From a checkpoint of a small transformer trained on Wikipedia.
Size: width 512, 60.2M parameters.
Architecture: RMSNorm before each block, rotary positions, no biases in attention or MLP, untied embeddings.
Training: a variant of Muon for these matrices, 790M tokens.
MLP neurons of a small language model. Each row is named by its layer, matrix (gate and up: input weights) and neuron, and shows model dimensions 421-484. Each number is 50 + 15 x the weight over its row's rms, rounded and kept within 0 to 99. A neuron's up and down rows have the sign that makes its largest values positive.
A block is one neuron, or neurons of one layer that tend to fire together. Before each block is what it responds to, as a language model described it from the Wikipedia text at the highest values.

Description: Fires on the last token of country or region names (Czech Republic, United States, South Africa), especially in sports tables, and on possessive 's after places (India's, Australia's).
L3.gate91:38 29 58 34 85 39 25 48 53 24 32 53 54 50 56 21 29 17 38 94 54 44 71 33 56 29 33 28 35 43 61 65 68 45 54 66 47 70 42 57 48 61 41 57 50 44 60 49 41 49 88 74 46 40 42 59 51 41 47 47 27 31 53 40
L3.up91:43 66 47 43 42 37 75 42 66 48 71 43 54 66 59 29 41 51 56 44 52 70 62 47 48 44 20 23 88 50 49 47 57 67 96 66 54 51 72 68 68 27 57 66 35 46 46 31 77 64 43 54 56 55 51 53 71 49 66 47 46 53 63 36
L3.gate197:36 49 66 35 55 47 61 43 50 65 49 75 74 57 62 54 58 49 53 59 59 59 61 55 46 51 71 26 75 40 60 65 66 46 23 73 53 73 59 10 49 22 47 39 61 42 47 41 41 49 50 54 38 33 32 63 33 57 67 57 24 73 44 39
L3.up197:54 47 45 58 73 56 60 67 41 49 61 60 58 52 42 64 31 42 60 38 59 55 66 58 34 57 65 41 57 52 25 56 68 39 50 61 49 27 34 34 55 39 34 53 10 26 68 60 54 59 41 47 48 46 61 65 38 65 40 37 61 27 57 67
L3.gate222:76 52 46 42 69 68 57 77 60 46 30 21 51 55 72 39 67 70 52 77 38 57 45 36 57 52 15 46 60 54 56 46 47 46 35 31 47 53 46 55 41 84 42 56 37 51 43 36 15 37 42 51 67 39 65 50 61 45 62 40 56 45 22 71
L3.up222:43 55 38 47 50 62 91 67 59 57 31 80 39 69 66 46 65 61 49 69 36 41 31 25 73 34 39 43 59 69 67 55 54 41 69 60 48 61 60 84 56 66 52 91 60 28 53 34 48 48 44 53 63 39 65 73 41 40 65 66 52 53 26 73
L3.gate743:74 54 34 51 84 36 47 88 64 48 37 71 67 28 38 43 25 34 35 91 53 39 59 34 53 49 41 56 46 63 45 30 55 64 54 51 65 71 55 39 64 34 54 43 72 36 41 26 30 58 44 51 72 60 60 56 47 39 34 47 33 56 84 35
L3.up743:57 32 28 52 44 56 27 55 60 46 41 51 53 44 42 67 51 50 40 66 41 34 58 37 50 33 48 40 56 55 61 17 24 56 43 40 35 44 55 59 61 46 38 78 29 88 38 49 52 81 50 41 69 60 58 60 61 78 28 65 61 61 60 20
L3.gate805:59 35 54 73 46 66 65 48 19 56 50 59 76 32 53 47 73 49 79 72 50 71 58 49 53 66 22 54 67 14 45 71 34 39 42 41 77 45 34 49 91 11 46 48 53 38 39 48 37 35 26 58 59 18 43 51 76 59 58 55 44 82 36 66
L3.up805:25 26 55 70 54 49 43 44 43 59 66 53 53 75 46 53 63 52 65 51 54 49 51 77 45 28 46 41 83 32 17 56 45 44 28 49 53 47 36 46 67 75 54 57 34 43 55 64 14 27 25 68 62 39 62 65 39 40 35 44 22 38 46 51
L3.gate838:56 25 60 50 32 46 21 45 54 83 67 53 67 43 54 42 49 56 74 30 38 54 52 37 66 55 54 23 47 77 61 68 42 47 38 42 58 38 19 45 58 44 76 50 35 36 25 21 38 69 43 74 38 42 76 55 41 79 16 52 30 71 56 17
L3.up838:41 42 40 58 62 39 62 41 58 52 51 63 60 41 88 58 53 52 84 56 54 56 79 45 79 57 38 34 51 54 46 43 57 34 69 53 41 60 45 43 35 55 51 30 29 71 48 41 43 62 46 69 41 62 64 72 60 70 42 64 33 25 36 38
L3.gate1017:28 56 36 68 19 28 41 35 45 36 55 69 48 74 42 48 62 43 62 53 68 54 65 67 47 36 47 54 59 67 51 34 49 47 58 49 44 26 46 50 66 35 73 74 35 62 69 55 64 44 47 27 40 26 75 55 65 47 55 59 70 50 66 45
L3.up1017:40 59 34 26 46 49 57 39 34 19 74 50 71 65 31 57 40 55 55 55 27 46 47 42 46 60 51 33 39 43 63 69 30 51 29 69 45 80 35 66 38 35 49 47 32 33 31 50 29 56 59 59 64 56 61 60 38 80 51 63 19 50 84 58
L3.gate1094:45 37 57 56 71 26 62 60 18 42 52 39 42 30 27 40 83 63 24 60 28 40 51 38 62 50 61 50 33 49 46 48 36 37 36 28 35 58 26 61 52 44 40 40 58 87 50 25 35 56 59 76 45 19 44 37 65 56 49 53 62 22 62 60
L3.up1094:58 35 44 30 52 53 37 52 65 50 50 38 64 53 62 33 34 48 53 72 30 15 42 33 19 21 47 76 36 51 67 24 47 34 56 60 30 51 45 22 51 55 63 82 58 70 61 53 54 35 39 57 61 73 69 44 54 47 33 68 43 52 65 42
L3.gate1178:47 55 61 60 46 47 55 46 64 43 54 52 46 22 63 55 40 52 35 57 40 21 44 49 74 56 14 16 42 39 57 30 34 40 40 41 75 44 43 48 30 56 43 39 32 46 35 28 48 82 63 35 55 40 64 55 50 37 31 55 50 54 34 04
L3.up1178:60 28 35 68 70 37 45 45 20 66 71 51 68 38 38 53 58 25 29 77 78 72 61 21 49 61 54 20 30 33 25 07 39 40 51 57 31 44 57 50 99 62 54 51 58 42 30 18 60 69 51 42 47 51 63 54 56 43 46 58 66 47 43 65
L3.gate1243:34 58 43 35 60 55 37 84 38 42 63 69 65 66 40 32 45 52 32 64 59 74 53 31 63 84 64 58 21 47 77 52 46 36 35 54 30 57 74 52 49 50 48 36 37 35 49 58 24 48 58 41 52 37 34 63 56 48 56 70 61 53 35 55
L3.up1243:70 58 53 67 23 57 67 41 30 54 50 54 34 24 31 54 51 34 56 36 57 47 44 42 12 64 51 53 71 32 60 44 50 73 59 68 53 30 48 62 39 53 77 22 31 35 71 30 13 37 53 40 45 37 54 49 44 49 33 67 38 55 50 33
L3.gate1307:61 37 40 54 57 48 20 46 57 45 59 55 50 64 56 49 49 62 55 40 33 36 67 35 27 51 71 55 45 32 31 38 48 53 33 53 38 49 42 39 57 29 22 70 54 39 42 22 17 91 35 61 36 43 71 57 42 53 57 60 48 66 41 28
L3.up1307:46 43 48 62 62 45 52 63 05 38 29 62 70 55 53 49 54 33 61 40 72 62 37 37 38 37 31 13 58 54 42 74 45 35 65 64 57 64 42 67 47 61 51 58 78 50 66 19 64 67 47 56 72 60 53 45 74 35 65 58 65 42 51 66
L3.gate1523:60 47 50 84 91 31 32 00 35 59 51 80 22 28 78 69 37 70 43 60 61 30 39 33 53 54 55 44 44 69 30 46 40 84 64 42 32 59 53 35 72 36 44 58 49 09 36 65 48 61 56 55 54 62 63 52 45 80 50 44 32 37 59 34
L3.up1523:58 44 48 50 64 58 55 48 61 58 33 39 15 57 62 52 34 46 45 47 62 26 66 19 51 46 41 59 59 64 49 45 56 35 77 54 45 38 52 76 62 39 77 34 29 33 51 34 53 71 62 33 52 60 36 26 27 48 36 39 24 48 69 62
L3.gate1638:53 39 60 52 31 48 47 51 69 46 78 16 63 63 62 61 33 27 90 43 31 44 87 24 14 68 61 49 53 49 58 44 72 61 12 35 57 82 45 41 52 53 65 51 42 15 59 35 52 47 74 69 42 26 17 55 10 46 47 37 32 53 45 21
L3.up1638:46 57 54 31 42 41 49 55 26 58 69 21 38 42 85 27 22 32 53 57 57 46 45 26 63 44 62 41 20 34 51 52 21 52 48 25 61 41 60 31 38 69 60 54 37 18 46 37 56 33 24 59 71 28 51 42 49 40 45 47 72 23 28 22
L3.gate1710:40 56 51 28 83 58 60 48 15 46 43 34 66 51 44 48 38 59 40 65 48 50 57 59 56 61 42 41 41 75 74 75 61 55 56 57 60 55 54 57 37 52 51 26 53 53 58 64 28 68 46 18 52 66 49 68 38 48 44 84 46 40 35 87
L3.up1710:49 55 46 57 85 48 40 61 52 40 75 44 59 47 66 60 75 25 70 69 42 47 60 86 59 64 56 25 52 56 28 49 49 34 52 58 31 66 37 40 35 59 55 42 59 40 31 46 71 49 35 36 36 58 68 65 71 26 36 37 37 32 50 57
L3.gate1990:34 52 59 74 50 42 35 54 42 37 51 43 77 57 35 46 54 47 62 37 59 49 49 54 60 27 66 76 38 39 34 52 50 37 31 73 48 61 47 31 72 58 56 41 67 32 19 45 27 67 75 34 51 29 56 64 37 57 63 43 31 41 51 36
L3.up1990:59 39 45 62 48 76 47 54 43 50 45 56 52 66 44 18 73 46 55 51 22 50 52 25 45 33 56 50 51 31 41 47 65 59 26 60 54 64 24 38 35 38 42 59 99 54 50 63 36 69 55 73 52 63 62 49 33 42 59 48 17 25 29 56
L3.gate2020:70 65 52 68 77 64 52 74 28 49 31 42 62 52 47 62 53 59 34 32 79 65 38 82 60 51 22 38 47 58 42 65 60 52 51 27 42 50 54 45 62 36 28 41 85 72 47 72 40 47 56 43 50 51 52 51 46 52 44 70 19 35 48 51
L3.up2020:56 50 45 43 55 71 48 52 51 44 51 35 63 43 44 51 67 54 54 64 38 51 14 60 33 32 30 39 62 42 57 61 43 29 35 30 61 52 56 69 70 28 66 40 47 56 57 53 60 38 52 57 66 41 25 20 46 37 40 43 25 62 30 48

Description: Final token of a location phrase, mostly the state or country after "City," (Denver, Colorado; Boston, Massachusetts), plus its comma, and also endings of years and surnames.
L5.gate226:26 42 28 49 55 38 46 65 47 36 53 92 56 52 27 73 58 34 57 65 35 44 62 67 35 51 40 61 53 66 57 37 36 28 38 59 50 42 47 47 21 46 28 31 31 58 58 47 33 40 63 63 54 82 67 55 52 26 75 90 47 48 66 58
L5.up226:42 60 62 59 60 42 27 45 21 42 41 49 26 40 40 49 46 44 35 61 39 29 44 84 72 61 50 52 38 48 68 30 29 39 40 57 47 67 57 35 51 41 37 41 50 56 41 32 33 70 55 56 31 60 69 49 49 44 37 71 64 72 46 56
L5.gate636:55 56 33 45 26 50 75 48 31 65 06 56 57 53 51 57 45 41 35 31 27 64 53 41 67 36 95 44 55 53 59 49 49 48 36 56 49 58 18 60 58 24 43 43 84 58 66 58 69 60 47 52 54 38 62 47 33 55 40 38 48 61 48 50
L5.up636:53 20 59 51 52 46 38 50 44 61 51 61 42 46 40 62 39 21 26 57 57 43 60 32 37 60 95 76 62 36 63 76 41 47 33 66 37 83 51 49 48 26 43 33 33 68 66 46 58 82 61 69 45 67 39 49 24 43 64 50 44 25 35 51
L5.gate1602:27 44 64 49 35 41 49 49 40 34 58 88 38 45 72 51 33 26 38 58 27 40 58 56 56 47 48 68 27 45 45 43 43 51 57 51 72 45 37 47 56 68 65 67 56 58 35 54 56 60 61 50 69 64 72 38 32 78 27 48 66 50 77 54
L5.up1602:27 42 30 77 34 33 37 57 39 67 47 73 65 30 46 60 34 19 00 73 47 42 35 60 25 43 44 41 27 46 46 64 39 49 57 43 49 41 64 34 79 41 63 43 39 06 22 86 47 55 66 36 48 38 47 36 50 45 13 30 61 55 55 26
L5.gate2043:56 19 46 56 53 23 76 68 52 34 57 57 33 44 42 41 42 51 65 52 51 53 63 65 61 53 38 42 33 32 58 28 48 63 34 50 51 36 63 55 25 54 44 52 60 52 43 30 55 39 68 49 33 64 42 33 73 55 60 53 56 66 57 39
L5.up2043:23 78 80 59 56 38 57 49 32 51 57 53 42 54 50 53 61 37 55 48 50 45 59 71 78 29 10 55 20 33 44 24 57 53 44 52 48 54 35 67 61 38 48 96 54 62 69 49 56 69 54 44 30 47 46 27 67 43 67 37 41 80 50 60

Description: Periods after a single capital letter forming a name initial (D. Sivanandhan, J. Pillot, H. Kurth), and more weakly decimal points and sentence-ending periods.
L5.gate188:66 43 60 79 63 57 42 45 61 41 34 42 65 36 51 43 60 55 69 67 53 48 35 60 34 61 43 59 48 38 37 27 16 50 16 69 56 64 70 33 86 60 56 36 52 54 53 33 51 43 79 41 22 33 57 48 28 31 21 70 21 38 62 46
L5.up188:59 48 34 69 76 52 24 31 35 64 45 50 42 50 49 43 51 56 66 66 31 48 53 49 34 50 59 43 36 35 50 60 58 58 59 47 59 60 57 42 99 57 48 53 47 48 30 31 42 55 43 41 43 63 65 62 27 42 45 50 50 53 52 44
L5.gate827:42 49 55 80 43 55 74 51 39 44 48 58 72 52 37 69 47 55 54 50 45 63 44 73 47 67 21 52 57 57 41 46 48 38 51 27 75 39 65 35 59 39 39 49 65 65 55 68 66 34 59 32 55 38 33 38 48 39 56 67 80 54 56 54
L5.up827:48 48 49 32 66 73 65 80 46 42 63 48 58 53 62 64 35 47 51 74 40 22 64 24 74 60 63 56 42 55 14 52 46 54 40 59 66 52 41 36 41 54 38 32 19 74 60 26 59 72 47 31 69 51 64 57 35 43 41 57 41 43 63 50
L5.gate1900:44 34 61 26 71 66 42 42 47 32 43 45 37 78 45 91 38 45 52 19 55 54 41 40 53 64 68 54 59 65 35 57 57 29 40 41 22 43 55 59 52 61 49 49 64 20 63 52 61 13 58 39 46 35 51 38 36 49 58 04 83 40 58 42
L5.up1900:57 47 59 63 45 48 77 75 39 48 49 60 30 74 49 67 44 49 29 61 39 55 50 73 51 35 76 35 44 33 31 62 45 34 48 32 39 64 52 48 43 45 61 56 40 43 81 48 68 41 53 70 70 44 62 57 54 54 76 54 36 29 53 56
L5.gate1987:52 28 50 39 53 62 07 15 31 65 67 40 47 58 52 53 26 65 54 55 73 48 37 74 55 51 67 72 36 84 50 57 58 78 47 72 47 63 64 67 55 67 49 35 31 50 38 56 27 23 41 55 55 30 40 39 67 50 39 49 53 52 42 39
L5.up1987:51 33 52 42 56 45 28 27 54 77 28 65 63 59 64 51 29 60 49 86 50 36 58 52 49 68 50 62 54 45 52 14 43 52 81 27 68 50 63 47 77 32 48 48 31 62 86 58 73 29 47 27 55 68 43 85 59 31 32 44 40 82 56 45

Description: Country names or their final word pieces in any context, such as Indonesia, Slovenia, Brazil, United States; weaker on table pipes.
L4.gate1701:51 47 41 58 57 36 55 68 44 63 78 81 36 58 46 51 32 45 48 56 58 32 54 76 54 53 50 34 77 14 56 55 45 46 67 53 12 55 56 22 67 41 58 54 19 47 63 39 50 61 40 42 66 54 46 43 67 51 39 51 34 51 70 56
L4.up1701:55 44 60 44 46 59 46 47 32 60 55 67 61 28 49 33 17 52 52 68 58 92 66 66 24 31 61 25 77 65 65 63 62 41 70 57 41 44 45 38 67 59 28 56 37 41 52 58 52 49 36 31 65 59 65 47 68 38 60 56 30 42 48 39

Description: Completes a header or field label, mainly the period in No. within table header rows (No., Car No., Ct.), plus header words like Ratio, Home city, Order.
L3.gate14:47 51 71 42 56 54 42 50 38 70 60 52 72 52 44 43 78 54 42 65 66 38 60 38 26 45 36 56 34 54 49 44 57 74 37 85 39 35 21 75 71 57 74 49 56 18 23 41 51 54 41 92 39 55 42 47 61 41 25 43 59 56 52 51
L3.up14:32 39 23 33 62 59 63 41 52 61 57 44 54 35 71 36 32 47 51 76 51 82 57 47 44 67 39 50 34 40 44 67 55 32 47 53 37 51 51 59 55 55 32 54 23 55 54 65 56 50 56 37 24 51 52 31 59 00 81 46 38 69 63 33
L3.gate55:29 45 27 62 19 32 33 69 22 54 62 40 21 76 34 67 50 10 35 72 32 38 20 61 13 37 49 52 35 44 42 30 58 58 72 43 46 34 59 35 57 34 36 38 54 56 42 62 65 55 59 52 61 55 72 50 75 59 66 65 50 57 54 34
L3.up55:45 37 48 34 19 46 49 35 52 43 50 40 60 32 42 74 52 33 61 49 58 73 67 65 60 48 66 60 47 34 67 71 60 44 86 32 33 60 47 48 56 29 42 30 64 43 45 48 42 25 59 30 31 54 51 59 52 24 43 81 63 41 60 68
L3.gate102:52 44 48 47 53 59 40 42 31 45 70 29 63 63 28 98 32 36 36 31 54 55 33 49 44 50 77 56 56 51 40 65 67 50 49 65 25 77 65 63 46 45 57 40 40 54 49 62 41 67 53 39 34 54 22 44 52 52 52 63 70 44 36 48
L3.up102:43 49 45 37 46 55 64 45 41 44 68 30 59 72 31 75 44 39 32 66 63 67 14 51 48 56 53 80 33 37 55 45 41 38 28 40 49 88 85 53 73 40 48 34 48 41 27 47 30 38 34 34 75 48 33 49 78 38 51 70 58 88 39 26
L3.gate260:34 66 46 37 46 61 45 32 19 48 64 34 74 40 51 38 35 68 68 41 60 83 70 32 34 32 48 53 45 45 39 75 25 58 50 51 54 29 56 39 46 39 61 22 73 69 06 80 28 46 38 66 69 62 45 74 41 52 42 41 54 32 41 70
L3.up260:49 71 33 36 62 50 55 35 48 57 68 54 61 62 62 50 29 32 55 34 45 41 47 29 35 29 60 50 34 36 31 32 31 16 59 50 52 25 65 35 66 30 50 47 43 43 43 37 46 64 37 52 72 49 49 42 36 55 70 16 29 54 60 53
L3.gate357:31 47 44 65 38 52 39 25 67 39 49 56 71 13 45 45 30 51 33 83 66 77 38 45 37 37 18 57 42 44 41 34 49 60 61 43 77 48 38 46 69 31 48 28 68 47 90 56 22 59 49 58 49 55 49 44 55 35 73 70 60 50 47 22
L3.up357:43 55 48 58 41 47 41 27 31 73 56 54 83 48 62 43 29 42 38 50 62 63 48 21 33 20 30 65 60 40 46 39 66 61 59 62 68 23 35 38 34 46 40 47 48 18 57 71 51 32 43 61 42 35 23 49 45 63 58 54 67 39 50 35
L3.gate461:50 51 42 37 26 38 23 39 28 46 65 74 70 31 34 52 05 34 53 53 50 67 61 52 35 29 78 54 16 34 44 49 70 39 29 66 48 67 48 51 62 45 70 50 50 70 38 22 39 64 54 37 54 32 50 63 50 53 54 40 58 47 46 31
L3.up461:23 41 41 49 49 44 47 39 66 59 41 18 51 41 63 61 59 43 45 37 46 37 73 65 19 39 61 74 38 29 61 35 31 62 51 57 71 41 66 20 68 56 57 51 49 59 89 45 28 41 85 95 67 62 60 41 43 39 34 73 21 43 62 61
L3.gate519:44 57 74 49 42 50 25 57 52 63 49 59 54 29 55 47 61 56 56 54 53 81 36 34 28 54 78 67 27 45 80 64 47 60 28 48 71 80 58 28 34 65 48 36 47 95 48 57 63 41 14 76 43 22 61 57 60 57 48 62 31 59 42 36
L3.up519:35 54 43 47 58 66 36 70 36 75 66 41 63 65 70 46 52 53 53 16 45 59 46 52 36 76 50 85 30 38 52 62 49 55 52 44 41 53 46 42 52 32 41 58 54 85 32 70 42 18 50 29 58 48 64 50 54 48 68 33 59 80 52 23
L3.gate874:37 29 71 48 34 31 57 39 57 66 76 64 55 36 30 33 37 52 59 67 59 70 36 44 38 23 57 67 57 61 52 41 31 46 33 51 76 26 58 40 60 34 68 42 64 29 52 65 37 53 47 36 36 43 61 62 43 56 53 56 69 41 47 60
L3.up874:45 61 36 75 29 53 63 60 50 48 45 64 31 24 48 59 52 23 59 41 48 57 37 51 46 40 42 44 58 54 40 46 82 46 87 48 53 41 48 42 62 48 55 37 64 50 74 72 65 29 38 78 63 63 57 35 41 30 60 68 60 62 61 71
L3.gate1171:30 54 65 55 37 54 42 46 36 34 46 79 41 57 46 50 54 43 56 59 47 65 62 45 51 50 54 35 45 40 41 68 25 40 36 52 27 44 53 53 43 66 61 40 48 59 77 62 64 05 53 58 51 13 54 52 68 83 41 44 24 46 50 45
L3.up1171:64 21 70 54 33 62 59 56 31 21 51 30 44 67 54 56 34 37 66 74 39 46 51 60 48 56 47 58 57 41 50 70 61 48 30 48 39 60 51 51 33 51 74 77 09 47 59 64 52 31 70 48 47 52 59 45 51 67 56 46 59 61 52 52
L3.gate1203:40 41 63 53 58 43 53 51 39 62 62 62 61 38 32 86 65 53 68 58 44 77 50 58 67 65 55 63 55 48 41 27 47 41 61 58 46 48 63 43 71 26 64 63 60 51 60 54 29 19 65 40 60 44 41 76 60 36 37 54 51 53 51 84
L3.up1203:42 43 49 54 46 64 48 38 63 41 23 52 63 55 36 50 69 51 51 57 64 60 59 58 47 34 61 48 46 41 58 39 71 39 67 63 35 45 81 29 89 14 59 98 34 36 64 58 46 10 49 41 59 57 47 80 54 52 26 75 22 55 54 67
L3.gate1276:75 50 64 43 39 32 53 44 47 60 48 50 44 35 51 41 64 38 59 25 47 39 59 49 57 53 75 68 50 63 67 60 25 55 40 47 44 61 58 51 39 45 55 71 53 24 79 67 47 10 67 54 32 68 55 55 66 36 45 47 64 46 59 53
L3.up1276:57 55 29 37 36 30 30 64 50 70 58 63 55 44 38 57 07 27 75 45 42 53 42 57 37 75 61 72 40 67 67 38 48 26 29 33 33 65 19 58 50 60 50 49 37 55 78 44 78 39 52 71 53 52 43 49 57 21 56 53 61 44 48 61
L3.gate1426:50 39 41 58 53 15 34 46 48 54 57 35 55 42 35 55 49 27 39 21 20 56 63 57 33 37 62 41 48 38 36 62 38 21 63 56 43 37 71 37 43 61 35 61 54 56 39 62 47 18 69 38 74 50 69 64 28 43 29 62 39 50 49 49
L3.up1426:57 40 24 71 63 58 28 76 65 51 60 59 64 41 22 38 19 52 38 56 51 53 38 56 61 36 76 32 37 26 46 38 35 56 66 20 54 66 58 64 30 46 64 38 32 56 27 43 65 40 70 41 55 42 66 64 39 63 51 71 74 51 47 40
L3.gate1472:26 54 89 48 52 49 57 24 36 31 57 48 43 49 58 65 25 53 34 59 54 69 60 48 31 57 67 66 66 35 50 73 24 50 55 56 65 55 41 27 47 30 27 55 24 48 32 19 44 23 43 59 57 45 40 51 31 63 25 28 49 62 36 30
L3.up1472:46 43 72 67 45 47 69 64 33 15 62 22 51 35 64 43 53 60 62 36 50 53 36 54 32 76 51 49 49 50 65 50 50 34 84 51 66 48 38 41 70 53 27 46 57 36 44 28 57 29 37 51 35 79 27 59 37 38 11 11 53 53 57 10
L3.gate1565:41 48 54 55 56 74 31 38 32 52 29 69 64 47 34 37 51 52 48 64 57 51 59 71 35 40 64 41 29 39 56 43 50 54 49 41 55 37 75 41 52 68 53 62 54 08 72 51 36 40 80 30 28 48 55 68 53 45 69 60 37 37 49 53
L3.up1565:49 34 42 49 59 51 41 70 51 63 39 49 45 53 49 60 38 60 47 27 66 63 69 06 38 36 63 15 58 59 52 44 60 76 49 55 66 40 10 66 66 51 53 49 35 40 45 51 68 54 51 85 27 21 62 45 44 62 60 48 61 56 64 65
L3.gate1652:50 45 49 53 20 87 55 35 61 19 63 82 39 61 34 48 61 19 76 22 39 75 47 36 71 18 46 48 44 49 57 35 88 62 75 39 68 66 46 42 82 23 51 40 36 51 46 24 68 43 62 41 42 54 65 76 48 11 39 54 30 76 29 58
L3.up1652:49 52 55 44 31 84 55 46 42 52 70 61 69 61 49 57 49 08 61 28 55 60 53 37 40 38 50 36 55 49 63 49 54 67 49 50 51 74 40 20 75 65 73 48 53 69 53 37 45 32 77 82 61 52 81 57 55 60 23 43 16 79 49 37
L3.gate1772:52 70 48 55 32 41 33 53 37 30 72 61 53 60 18 62 30 71 51 48 64 99 44 38 48 50 51 67 30 52 34 39 79 64 45 67 49 45 72 76 47 51 78 57 44 22 52 51 59 62 13 56 45 50 40 67 39 58 93 47 29 63 56 53
L3.up1772:32 75 34 83 50 65 48 64 21 26 42 45 57 46 45 67 53 70 19 52 65 81 47 59 51 26 71 43 49 60 53 55 41 52 76 59 53 57 55 37 31 58 53 31 75 60 63 71 47 39 42 34 59 40 77 43 51 52 44 72 45 57 46 60